Part of a small language model's weights: 8 layers, a variant of Muon for these matrices.
MLP neurons of a small language model. Each row is named by its layer, matrix (down: output weights) and neuron, and shows model dimensions 544-735. Each number is 128 + 32 x the weight over its row's rms, rounded and kept within 0 to 255. Numbers have three digits each.
A block is one neuron, or neurons of one layer that tend to fire together. After each block is what it responds to, as a language model described it from the Wikipedia text at the highest values.

L2.down73:124072164102166212141083128136109139092161119147122123129101082185101044130160140055077108123144143125036118089168147092159098146128131129084097134095131086083105095139138181106119201104115144157105107136122122113110144131128122109121114149135154161122150156129157174142145157137107151136106123145058157132146165092141091131136112100113085168149074119118151139156132059147083115135136070093104118129089142142159153141137071127093096117170122134096104087201113080115164144074145133126143116058175097106138158097139140104108144113099108143144155148139171120105131100183121163158
L2.down237:150114109012144097148067096087178090094078124134125149090199166075159138119141113093218167145111103076133140146127169157126140138067066134124173163126063124136125093166120128113129109077107131072134154126150125183137074086124196151097071112146117123120173136157126109071188116103129103105151099122151165157176139110148155143053088093132177132108163150195093106128145112151147109108068176124159141183173156124100119119158175135175136138166149122138122066103140161132185097209094119153108108139141123115116100094164081173063197191105133088111091095118152068143140145138083130140
L2.down623:126152107115057148147037136139089127125113118156135134112091096143128145103125087178173113153125149117132108169104174132125095094096072110135167162153165093163181132167117118122114033151134076158103195126157123099160174145104175105109117118099136154101114116143090132085159149101061117150069163186108053071117079132103130092121138132131115109121160115129097090123095144144078142173087097109139107150198207132174172126139130140142146143077086161107106090052077128133118188131152149121178086165137106142117089131145134127137158160187110162112122161149145143172156116129171184177
L2.down1659:122146098137112224099094133173136114084069085149128153127106161063115150160108096102131109132081151128104169126085071174129127191158065157114103136180072145122146155220082123159106086128136157190160223147133162118155079109102156105112102145132149161131115119138166152123147105160060122194079106165085120128124120124098107083089122038128120125117120114024128171125128121098095131130119080127134166122135162147168108118115172106156135101120139144147117122150112125130121177120119181173127143136101089114167154188132116098139113073121131147116127152134078030123107130088197174127
L2.down1764:063124202159161108109115096083103077101154130057074147078174130115106138106187130157110118136135122107112126188069160121105133109128146121118170115159135119099140125129149140113135168086128121138130125160124174158097108097084102118108145105099084088104100106063128138159115105143122085138160130147117123084123105075136132134122103163164139140089051145177089104110114138104110161110159119101134115106102124075128126089115146155191130091149142145172122141158130128098164125198172071086153095092144169179127149060160150103119093197160193115116108166116101147116099235165150136168
L2.down1830:087146163114091116118154137147073184175136100222089117093128144146150111161145185127129156126157103166095103161106127212098149161206085109083154082155131100138115121178090164101079103149126056100122167161117123153135167139094149174139102109129137116127137134169152155121108089152073128128122185181149136077183129168104195124102146187099141122127101134145172128161129096148099190095103118116165101071142180112096032130147177163087128124134145131141120127148104066106092212110146172113157052118135130178131164151154112160127127138097115102132000116156101098173151063111144162112
L2.down1963:133140124079090170132062140097098119124110112137143112094136102096104131159145127130143086122124134068152111166105098126172184123123122108135116181075157135147164095137097063159128139163141170185194118095169126171128090088091089103140102114138156150154116161134155164129151162113199165154124157111100139082075074078149142161099145140020152121105128155120152136134085132147143133103103061112067125088158098122149093104137096127121170161116150178157052135094156139106130138130119145129161138156151133095112096076100197147154139106154054124105110157172144131142150255127137106104
L2.down2627:102165190079164113098182147091100080138113079106132167096098143139162143034077135132140174107117102057153133096152132115099126211120142110195095089132131125158125159124128148093102128109155140103138156096137099141153114132149091089146174079166140074136192080148131155114109159155131088120142146088111068102114118105139129137181114141159170142096155156143188091102084138139125125098137130128116196155141196132129115086071088129139166126162077159118165077148147167149106114130166123106141086161210109161107157140151120084116173037190128128158133098124101132136086150134171094092
Responds to: Pipe separators between header columns in wiki tables, especially after Apps/Goals, Votes, or check, near the row's final columns.

L3.down1919:109164128151161128156110130090143150134114137139118169167144122139144156137022131081073154051087104137122056148124152169144135129083139127112130099152161159088147083126146105116075147095151134113114135105144148160152090123121138179050133125189112112113118187155121148066144116152207134138150127153123105140128110134132088163137121168126146117149156152081127173135150138116222152127115143123095100145166114134098113115129099171151133097107087090185102161128155169173124157075109082138115097146092144115139195116129200132099137130073173085126149120095127158115131125116164123134
Responds to: Pipe separators between column names in the header row of Wikipedia tables, e.g. Club | Season | League, Votes | % | ±%, Pld | W | L.

L2.down125:132146105141114107119141141107166134178100147133106115170085101115145134105138148148133145165177150095028126192115138108157144119137138085158116116122189083158144166177090140127079131136155193110092063070107107112139090090167072153101092086100102117083093104199104164088109192126078128120061138125124111087050131160169166145103129149101176186116131115097093096128112128131126132090125112093200097133126112134099119121130139075141128099168145126126104093152190127137136113191156092084182132093144095170178133143180107067103069107137129074108146150149099146125115196134094186036
L2.down499:148095165168118154088140162135133141126125117107128141104178103139148091126146178062206187113125112104099074089140131103076102086100141136137097110085115102154181147100168127131119099134115123103112125120090122123091055157084147147145101156157143164139103102109110097127161155137129134148058072172127151097140088110123112125110097170089141138134116136163109128133066046149123090179107105101125146141123152125163133159005115119092134126172174133156148086146099110185078129095137143119112120189146115063192114179147128150157184147166114119091104181100152048107166113118130103101
L2.down1292:156130075144106128109146124083088152135120133160145167098157122153108180138130162153192079115118154078090127148141174074166104120209115145187085171093113180094096149134136074065116055109129141123096138080122080142192108163099119102106078144122105127151157091103182183148201169104098110104144143098106087153143104124161100092108156109066096071135144090110142104144143133165100125180116133120101136148080101030163113138109077111151160178098177156154171115099098112137091146127175072170091152135188161180145095157176146080126147094126107105099135142127204113100133173133120145083
L2.down1296:083151120172156170167128107154110129171141124148121172124088103122102104222099139159101135086043133144147091109126117095052144110139136136167099135176106109113126104168138117075124151125132105117111102131093155158082095133162130103174123143130095105107108135114133107146141144141146149129079112193113105097188098166184084115181114128124163137169116107105140167100140115091168146155148060104083131172146117123178178180077117120125161118127125135125167088187117129082110105164116122059144054076118146094192122139132103153134106093094147124113125128147165147099144145133151154086
L2.down1593:128177098139104170106096080226137164127189054159091126158111110128106091144221078175110114090104152178177085140058120144151149116097112138042192142088144144136067106073103130060095165084130146130125102089122107078140155102106083144152157152136113125114193135128130147126104113130126134112052121098095168178081108110100116112176157168161095126162107125106057075124203159154112143073107116146113139139140104126122086080184108125111155147103124127118080105051149105101114171093172153197136097186138103106143143113080179151105112094130099144090135120140109140113111153094125138134
L2.down1620:096075167105114113133152115144127123148125128135135118046131075110197151099050119136165141073137143096152075119137157132134107151140103109121104163075128152185211127189172087093076095176140175066137140091155129123074082108078174134120132093177121068167164137098145111131178160167074159082115127070103152154092134114079121148093124160080135140106125125116102115128063166097097107140131155131108153143111097180129082071119115189098116093206100177133157195071130162108106160140109146125156079111119136143119079122158128148149155144150093109136072109100086069150120097159140141126
L2.down2242:147080153110121132124161044135082140104156103095139088107126132163138144154138226143179129096111121134132107124161185096143088168119122140175104096091086185133139091101156165171074113086153159129159140144098114092214146109118137145116105078197120154146174128050126119159166089139081171162154103043126144122152100166175100070151110158147074091128116095098123137099129137171160108124164104140115111129094133141091108110101101147047134149117115113094145121131162106143145099112141117155085127126119083093113124172153104083154124095162158116141124164088090152134197140119140094161
L2.down2752:142168132125159102154202106081100158168117047125146177094103163135119112126093144091137162197107116166116178123102141170124123078186131123154131122100146156133128124146075139111089051187178141156079112124177139144152125145167137139128116135119073115094095094110077126101074152082106118120127085169158100117122114153113187087124099113107116176131142106099214086147117053156111153155120149122131148175181187078170132179142139071150151105123145159131120141135083156155178137152166105104127110165139151132143147100133111152166134142093112164100130071065126119144167125112093120155
Responds to: Sentence-final periods, closing quote-periods or colons that end a paragraph in prose, just before a blank line, section heading, or list.

L3.down179:151117159098109185144110108101108104225139087153157138134142130139163115115123106157132108157157132130160090171161088111166146154145102095161132163092063141094196130134154137095108182160120094134115097139148105135126132174147142151140187120106126142144158105103159111085092106166123083122127173108137194170157103134027085050170107157149087106099118147160196161140158086091182118167157154099225178123135096118142095100089044132112147126105095110120141111128141096139138148124169088144136107112172096105147141086127131089126182159117114101166091122181120141122181075140157091109
Responds to: Words in athlete biographies and stats tables naming positions, contracts or stats, such as yards, re-signed, defender, forward, SG; weaker on other job titles (announcer, translator).

L5.down1297:154133163171170121121102155152123144149073166174100134069107122107141147108069123098092094131132135173123135135110107113128160105081110078117094087151120146167067141131147109072108172120056120145160118111161202113115152164137172139110186153168128069126059143121128103119145057166166089128158069098146141087159103166139062114110139079098101113128111092155115160105116105101138127118090180125112179126102117169145145156160087169124083156122159168144159115143135135176121153142108172113106117087144194158128147184100131166079144181083109149104074118129090103129112141141081153132
L5.down1344:141119036134111086180127182087128095100113171140137061092132116123084171082109175113115135114148096084123184119096112142107101108089121125166097063124147132109132149200109122125166187142140106145142110190168109111147099100149174107153135117171073103175153079108146124168183120128115132104092135107130149114179159129144131204126127090155161141129080133081129106136143115150126104112124092176120130192094101107084049079157142089124218180129156152122118129161123170134125104120179138151176132175167134073136097161146097164068085120092114120123155104119161115182089175090111123141
L5.down1535:099145108097096075118123096124123129201153088117175124121127140112064127139097096147126195164128119130132168171125150079164177098141093175153173113111114169134113135150073114075150190144149109136091115136217185129130160118169139143043112107208121176092152131129117201109141166135125130060128104099132131136104134137137136103064131084075047135070134097136147136157134153138092145082154146123166148115187094176089124080121146085122147116082217077094152136096112173079089143132107129126098123162155154110150091091162173118167104141135149120145099151075114077113123069148112075104
L5.down1630:117124166123124155083158183133089123160145129084088107105149145118110072106130125135130142152122132127150144106139136160135184132144160163122165151169166138136094057113150127122116073093118114092076059147117106100061163073076102128101144149140173147183144059205168125132127113080153149102136093144095118139149113132160161127134150147152114079129117167134161109126165093098097114102122120113113107106123164137088135098154172123123139141121114123148100164117104167110150084090161136118137172066096128195158127150175103146165126177162064150127117097155151210169103183149130142128
L5.down1632:146160134188151160122163112143111106138127093144179145167096097096073176079105149170144083086017133082176070119127143137126113118133091149157158167154101149137150122107152105143150135077137158079127119160092134084177165124088099084128109156094122161150115145121138082138092164170192121121159104141169144139183126134088166102140208158112100112121142153190134155093177135139086125106143181173124173069128133173130072170155167134133140095132147114087133157125123132144106136104163118122115131088093146093084082125162125131123119124095116130105068150093142169084080085118121092139
L5.down1709:104116171195086168127154161142155115143125105127111157086134097117078176156167110076145101149167087107116156115128119112078140168158141086162103100133113087071081145141171137122060125141136103123108145171157114149105130111120110172175159059134117100148168137160110130135120148090123151211100138129092064109089137080176151143132172185119082132110122108129162161106067126113136127161154162190093095099148128107127103100107176148114190139095068121056073159132171181079159134147133215116086034149080133077100142129148069144088114198152118166114096130143172072111112120143107176173
L5.down1882:090156129137121055163107127189083112148135112114123099113109151136136122175123170186103118073118162086038112130059096109102094099099139136113159110117195126058104098141157157119127136106074170146087104091121137107205137109155085064098173122138144135103144104058122114163081165140123095086074081141114097182129120147144139117120103156094092190165142122139066125138107146174175075145177089126090147096147141114102128175147148083163134149136124113108101136136166140086091080112137154090090124165168177176096097142094101152122116090102090171204040149110161161128145091090125125108
L5.down2431:157134136129110088119119124137147166107148074119140098138122137114119136092092169133104060105178117142161071082139107107178064132171160160166130087089153118089161089090092141167112128128090093109122136122123128147121160118119115123145101134149150088104099129165076088187067204172095097153106094100094113055098135137169105146104142147090103123122127079057113095146122149109110125167176108082148129097134106110105119110120122131121089129149146129132154147108101117123139113133168112131129155115127119122135108038089099114104073074105126142151135146087086085116091078114139120149
Responds to: Words just before a player's role or status in sports biographies, e.g. "played as", "was waived", "came on as a", plus player-name pieces in roster and trade tables.

L3.down1729:104140130151138160129038188118150103173083093073115115127124133175153100117191125118190099151144126107086106133150195110117118152110090161109137128132107100151111164058151132158162122165092171159090161077123104096136145099063146120171158118134107084100091117157099159096105122143165180106114154208120121076141091129086202096151158120153145159090149110128091120080116126175106175182139068135122035089149155140200092155105114149156101097162109162153186115068085159096155113127099073183170172120128153062116136188121158173104113152165167156091121134105120114093141171128089051121
Responds to: Prepositions that finish a set phrase and introduce its object, often after measurements or passives: "feet by", "end of", "according to", "drawn by", "mm in".

L5.down70:117105125120207150138065115131136190163104130072089106159143085141162086117174138128104141064081136135080095150145068101182156082148137114132140129117198106131138161143123067176136129181116092103118118130118072186076137139138109059095119151133149122126091110092098143144130122125141183133167138188188148141155083167146103105150085118163131086143118083065129091134132075141083147103094108137105129131143122110133103118083095182134124106146119167192117127128106141102145115131151111061090137108144114086144127154038117163106113156173107113212087161189182114212118157136119104130
L5.down97:152092129083140116157097147146141129137200151108081152070110206144157105131106058112156073182131133143124147098156090174128079084115142136081134113165144117135123201123039144200145146119163116166068125123139140150114089104154141093132124101131108134133116175104131123138133164174128118141149108091150056185144142202136129134094157149124157107115175095106084138079094078117127146164153162138157148127125109157130147196163131098138117112114133110157164147125183175111127087123145166102142082131103151118148107136140116129149132169193159140111138122151085181095103124114098126148
L5.down603:096143130145102097117104077119095074130167136113150105103166148082173116127115104192175158101109178149185113141127161108131143130127157161114167174160120119144101126137134157119114137114142164137104159127165103119148186135155112151097163146078119086129086172154108163128212163100147077208191145119136092154106131162141119144152121178191156106050086122137093119178104126127147162177143138140164145123118137124124131096154136117132086153119145110095114122118183136110100133164097163162092128090113139121071166148138081180146058179139094154143193110073192145044201100155191089145
L5.down891:096113112087090160166097140105076105155138144172108131182180140078100106116088148127087143165154086125168096125123109063079158117088132104182084129037105165157176172121097077161132150150137133156165111133123131161086194121095117117123088164122116123136179051093108147109191103122163168170137214132162159126158129114129116112143088144126081063099064189149022178198127183109129141135129096143147122183153171087059100119110112215124101107137095121136180156126108152124108179112130121174082105165144148116123156121169128136172135155096156101122153186117106078161130101164136102068
L5.down1283:137150122123120086144119170063128115142146076139102125159176082148172151135097058148124073090170110117148081138145170117103137092133145172091100156110054172117161185098122130099140099111124077141113153081138172132190108120137195117134143158097109130028185166160148105142174114169142165129134135161115127115125095108104129098083141093141123127189073167162187160080108125125165100131142114107132152082120144161162097142179085130110149126125153114162079133135110170077091206163175168116138131145122222140133101136107094067124189116127108154122186146154155116150101081109184148171
L5.down1407:129137120163136108131112147123107184134123153138097152147150088108098128076123083140127141090068173102123151135128177035147155085117126173155142128096194124144158154178165167115096149136126065100072133124122112140162137137130120187159140140113103108126149122193143134134132149092152058124123082119135112113109128122114169138203149139124133140117156169110173106106135166105127173080108144063177135123154114131154152124120075153135099187122093170135079092101131171124119093110124180069094121114137108150187115152138082129184151116116117144139119142073099060215174160126089193143
L5.down2408:112093119171123120141123126143152112120144161157157168120109106112105128146162107112062095073154196128118112135078123104117137118180157143110159092132162120173135192111156120146115123120115154081135055169150158116117084202151104093133092088112132140128147125106135197097186155173122111143122124180178114149156154122087169161112118175123110136122127209108097130167161097091168099096123109091138079171179179111083106081150137118176126053168142118150100148157107074154151168119136202122106120164109150129140100093167134097109161131101125107103174136089146146098163137104144146098
L5.down2488:081130125088075082133171096079136199104185126051169173107141143167160069105139074147074162111112156111203092106161182094147131063114076142158173136151180165055047103159157177173151149108115084099108129153140138166167131143090076066110170087124097111135138100101148175154111108183131132088109089111137111117137114162067141140117098148109115103149153115123150180115069166102100157132105109074106096120136118102114137160136109126141131139133092117147164167126122129090123065119096158088069115121148162101100165146174130109151106196119116147207148109103117132075118141100054147103
Responds to: Pipe separators and column names in wiki table header rows, above all football career-statistics headers such as Apps | Goals | Apps, also Team |, Duration |, Length |.

L2.down508:128095149032094112119100116113103168134116140107142146148136137179173146093173112126181151101150105121182079122100152159136134067101114198148122113120114142176092108164138154117137197167184208088195132111122074155139119168121182103130073124135118144164165102154150160151058153101146160133114074145097136107062115113126107112162177133176168133163104136146215106105103079134105103077113060087165118147106129158119073135162083136181109157101136140125086100128134111089124131143162146145111101192124173045109106107099117123167126077149094149146081136128137139102060082171161166145
L2.down625:092162126183161164136117222143103096058125117204061147090141215151134142093125138156152100162203162148109118134158166165113162167135089123121140137121184095150103085180128171121158115160103078118093142136113110134155147119127108080069179106112099181133117127133121165106055154154093114155107167071126112145172138135127140106100058138091161162088131133129174160137095098097123127146155107200136106158152126099105106162082115168136161164157123000138142130115062075166124131142116080102117169131151102083149188150110185042043118145073107144109133141145120106194151143132120090111
L2.down686:115120162147106127071141126123078137060208167115057053122142098123184118177120149191126115102146149106122143101155161118137044138174151098175205174139090163170074136090170112064132121131168147109084144101123120099105171153045127181142163080103177070094141121090137086143117117080110088104168133083144163153142132140149082096142073105091108119079085110171106161128175176127134171123119153079168124156113127134139153164171150140175136126184150099116137144157139139127108121183139150062099117145093144094092097164129159086116113159163100158101169114141135046105108162140131107135
L2.down808:107170170125188113099127088168187067141110134199120168121146158152110127199147120129165150149167087127127134105153160090138138124147094169141167096075113127128161123138111162113096088106112106086094219157144169128056124143090167065078149098123121134114146177162169113118136095092131098113190189105134148143153152164176165114120086129128124118125077095112142226131170129146133121173141147151123158154113127106140118111162126136206137093161078128128129129105148151107158129183166160098147154124148120064136082108120095148125174142169150146180136168142173080183126150124092231130
L2.down883:135111133120122151076174115158114114154181107119156158124159132132138131122113153102155091111166154158153102144080171100132105119130147121138133141148125150072088056119121092151114098103118125085146087124148076150117113077126141137174166157144109086065146158097125138136117156110089108062159131094171108087097085097150150141158104119135114126151115181116096092159172162117170073141161159108156129120130175155125121112217150102090152088143091114192157123074133156124134176119129142090096123135108175109117162116094114089109110146092093090050126092116161108152154169092096089077
L2.down1381:104090100097121109177180129064100137097196112145135110109108108100103145155148174175144121084115083094166106125102119109106118115151122093099112143088087178112112099117105129107123139143120113154092124072158125132162150124044157081091114074182138105088141178142171092146133175118107135158186154156151144138161131152131137126173090136122114181094134158155222066153114139124128135152070137116168170243142118156119118129115192157111100187115069100153216110152132203114074160163146104128165097105121116191077116142106124143118058184180109132090137143137103093116102097124098107127
L2.down1523:130161167167057120131130193142096146132099127122192102160159145077067155160113170119105071111132113127162164139104136111083103172140136139102192070100141124195071131137098071143056133104111152130116142114122191151133169073124118125136109095138126084170188099104150111133156149127111129126172111157104105165141148111129115085143121209154088128133127175131123162071135150127185190132120124105101169137184186072157124149129129130130151110174098156148149095114170120118125133144211114099143164148131128174126100110120135133099122119131121163126129126111135111117127065101097125113
L2.down2746:138152115195123086099156118064135084083166143125129096071109137141168102163143125192086108148131075112068151151116132142071145150096124122132103166136125120201095130095071088111121058176127099133091136121163086114099163099115123125126139191152093087115166112102145162086132123136109212171143153142138135178128139125103147129154089129145190106122073107132133152097190088098157162103109148152108104167103130068124110120147109190206186155179157037111127183192154111093103153146114118092073121149109131108107122150141129128120147215138152140144131140138110104108106122116093139138
Responds to: Commas, hyphens, en-dashes and semicolons right after a word or number mid-phrase, joining compounds, ranges or clauses, e.g. "1–2 mm", "black-on-white", "red, black, and".

L5.down1450:146123147198105148079127108120122158063156143198117147137096111119102152163199198139144095109111108124113171115131153161137142078126093150114114175107124078158114170106073176163149210128100137057091123182135152083103172102177106102102114174112091117132145115179121151130129121153135137115145173184126122146166118168096067100106112121135104132134135143164111154145153052073154153087174104110129116123131072153138097182145151135118115102144115099150122101112136096134122127102161133111118161140136040106153193097194154130123123130144136161077147185065119120142134135110083120146
L5.down1807:139193078103083121150128101197196101110108094098150075091155150146115156138118104198118060131161142091113123180108079143121169124103178180090166121095125172154163147154127125117124155112130135203145239152130139135122065085125125113099090098125069156136136136175148108097142139112128159180114104202159137163096174123155177107101138101133144216121131110100156118114148125147136098173138087133124081170103213125115118161112083131115167079108128134118166105194135115086174133152059152101114184172219170090084097197158113182082138106128101210089196116034070097178116150102073184164
L5.down1872:206091148084116119127169135076192106141137110101128177163140147199095117031141059101095128149123110059199146084099162141150105044120145155152061123130184079076116125103104129130112172084133166147162126104082128164130135092062200117150091122146093054122126148120107148125142141147156130122138140141096092135160131142186149168142148151092141110137165154091143183093137124119135142135154163085104170137163131128128186153132177121134123167124129144146146125114108122134171121120094128136133141113093131098125135076056088147128064174109135113108116178096092123089133115150117131140
L5.down2344:105164159125167110081106108112185213097149179148107050177093149129092153144123109153177166046152121098110098142161129086106124187114114133096157145085115130138102109129161136105146148154167158130145172130063190156168065132133095089082118182135133146083134065107117158155141127036145127156147158085112135132138034106118196147121112166140062116128184086126107105099129164113164116116130150135039115101120100106167151102103109111176137099153184183200178125131140098148135110182108109143169097105144171170116063125120147107193126139190077098136125130156140119105164085098169120128
L5.down2606:132142074094085209116154057155120142107106101130095122090129134121130104110117063100130091113116127227132123111080140066081172161157188128121155192134139113097135057134107083111175207184155164090136165119147095106121081132144135073093114145149114120118067161124161146082114146122066112190105118138140130138162136137155134145129135209125091123134213129083139151127149155082132083164111101187122137064144133109151119139109107141181131146114167118161143097076077181101117120118073114104109096132126091119111087076132143098092063217139134147082112142110135135104128138092111148105
L5.down2710:104116114119139170127149098167148125110090100087107121114071074160084121196106136107150173151131124195121162101103075147117185121149102171137155162091164092121081095038101119122104141121181162082132100162175059141161109146108160098127138108100110134154143118153080183155132147150132129157152099126136110177204160111056141145102097132177153148120127059169101174132127097136101137188118127129106149140132148127113122150073084117150140139139110122139162110164121106144137193091053142106117136134185145140070120073099140176187123105126151106148126179148150147154122115160129113172
L5.down2958:127137108102075117157222146098163176130103144133041155126143087155112137077176133169071111146188139104162123140125125182147165084103144177124074155122168146147133121128128136114126140171134116161083150096087189035145116074132159088165127138154096159155100163122166108084142166120204116122087122103085160156116132136150142161143096143111094129136126060083121108210120131106155176171145139120052083113153126150150133121107140145106120094155118185144164132138144094122115096104112105152105151161142111100112117156134059153113165148110133103174133176154132165126077073111096135172
L5.down3050:123152149127169103112109106127079091119173104134127132056144124103128143112153159135108096104086111171173108119147167144069160146109148053174118107136122154125132159099137142105100171173116179111179120089136073146070081151134142112038167173157147127098157131125124088121179138089195156105145182129120141144100098164082075107143197121141142117123151108182133119120109172050142080156071180165093172058172101160066189137121132174105115169157129129179123137125114095090124073182162149166113148111046104157163083166127098090164126130156111053125172130125116127113128113177173107149
Responds to: Number tokens, often the first digit, plus nearby unit or measurement words in dimension and count statements, e.g. about 1.3 cm, 3 miles, measuring.

L2.down535:205210065093151153158127171102107188114133137120099150096153170166104134135091200170136146098200125111164130148108158141098178150141093128146103153095100150134114140109055111115149148175129131194142138101122127136104181087119127176132139126158165106121117120108137133124134148119127139096139101104112145135132153162115035123145178119089166110132109103134091105068123152042115090113125169148112157125160208148114166143090112170168117115154188152041103104151112100133132089141143200147048071117137100104212095143130068173143102144099151130090084125155206183110174169112164129126
L2.down912:169114053139134103147125181147094116137117115182098141115122116113065121170103133124182085142100113107127125166121131102123151108128143103146146166151087134117139191107079181114152121163088057151157078117135170122153137130109132139133067109166138224090112073121134192156182102110109114151129165175186111177095156128162101101149168169137115092112089118106082114051150088098150139172108211069103091123104171118156129145149126147104114125103097131073153065099101170096187202116150188127167144117141166125176086106126147147137141117139103144093056056061173202151131107139119070137
L2.down1035:132109085123083102116129133138115145161113135116107060130078149117178088189102185126079118122083116134164076141137099181141165169026122161143179056161094125138143097142156127110131111109128131142186149177185176113075117123151158175196152112109105090173137129127128124142122109140093153103149122090104124112102107115154114133139142130118107140091090102132144106098165124132125157169132140160107120114151090125161152164108073155135179169130098103087086163135152151164096123151188088198159128147084139095168137111154113111160103163067187140136139120114163117173148129142149144119
L2.down1222:102138098161073087129110184176157177130123094176114137081071107148143161126114112145109131080160127156079130072123131164214105169098171118147145103131137140127084133110155124157140107198137113111098180101217181097134124185168093113158132110098057099164138118164124158101086134131114100121108163144107105119148094081087147146157169143166082213097146146046133141121074120090180076116073129087099149122143143109167078123107109140161138148141140090190193113177102113106149173112101154107092107130109134103149160130156166120076096115141119159146034139121112099133172112094085128158
L2.down1496:104088131119054155091145145136106109182114082162161128154115209084061081173108177135096119078133171141200134153092131166127163146066120093162193141137103128137167145156138121138083133155117096136121091202147096156104171129095126159160133140099130168101167184108146131181115110078133094137174107107178083142159121123091144103127145186116094128158070157138103102057158135152088083107135176112165127169183117144101068130133088155088121093132048101118083117145122143141136093094125146123133124098187095139127120083142087119161126147112135123088133126081137145150138129121133150142
L2.down1708:074158045103127179134078176115083104143038150109149137118152168132147176085157115124142096113099105119125168104128141107165123134111150102150184128140104123143182138104098093072108197122191146097131113142132117164127070119147123102151109147164107128140177163185173107117113120114182166165099116099161141155112081118148098153138152051141107081161138125149161122136162126164115093096177132110167146091147130146123080152177117181113109171115140138115166080117147115153161203150052105119136119119153092124175077125117197073187144142112135163106121154151106180116151113094118127193
L2.down2423:099133112082116153080112147118101134116126116096140118169144155122111153145151136085133131134127120155175120173127117087110180078148113115113091148158141149125149155099106159159192106149127179126108125204158150167155097104156118186154139150106121119091151101149138154152133132167090115121146123107132144133109139086130099139086092127135071142082149179107111189128131148141162150118090186128077111134106129111157201102132109107124142149136088103102102118097177152139140155127155129148083130113131109108152098131129116133157118144080135127144098197104094163134134134092129102117
L2.down2484:120097120131082083149136106116218135085196069159117042118090152154159141070042131139093085148190116091156180071092090150124061080126075140113107134127084147165091107121091078131106077083099085140160159144135165114103064124124138168133088196099168100112168173170118117128106109175168179099198199169182109126143143094135107133107148123171115098159118094150139053088105150139121090105143106121137120148109194156169176118120141106102096112130154132170167132082106159132120098137161109099123184075142098122192178123134138204098158125109118151134086193130147141133156114107128084141
Responds to: Copular and main verbs (was, is, became, also, remained) right after a person's name or he/she in biographies and plot summaries; also separators after person names in cast lists and fight-record tables.

L3.down1691:127087122144115117046141107152123127120092061105118124128108107133124106160080128141154128155121184178253153177171131108174117125153144120124119103184091094165077113114126118131071104097109148100131092141106095142133103162162138130131150136152129138108159103110170081103206163148110111099124099099157106084144139089147103151116177193167135122138142134138082108160102155166174115145125148114082116076118096063129102169150125084142148184152131138148169143135103092109114144110117130164140130140115097062160131085168188115121132100128120127158140153115106044142175149140105096137
Responds to: Closing punctuation, mostly a period and sometimes a quote mark or parenthesis, that ends a paragraph right before a line break or section heading.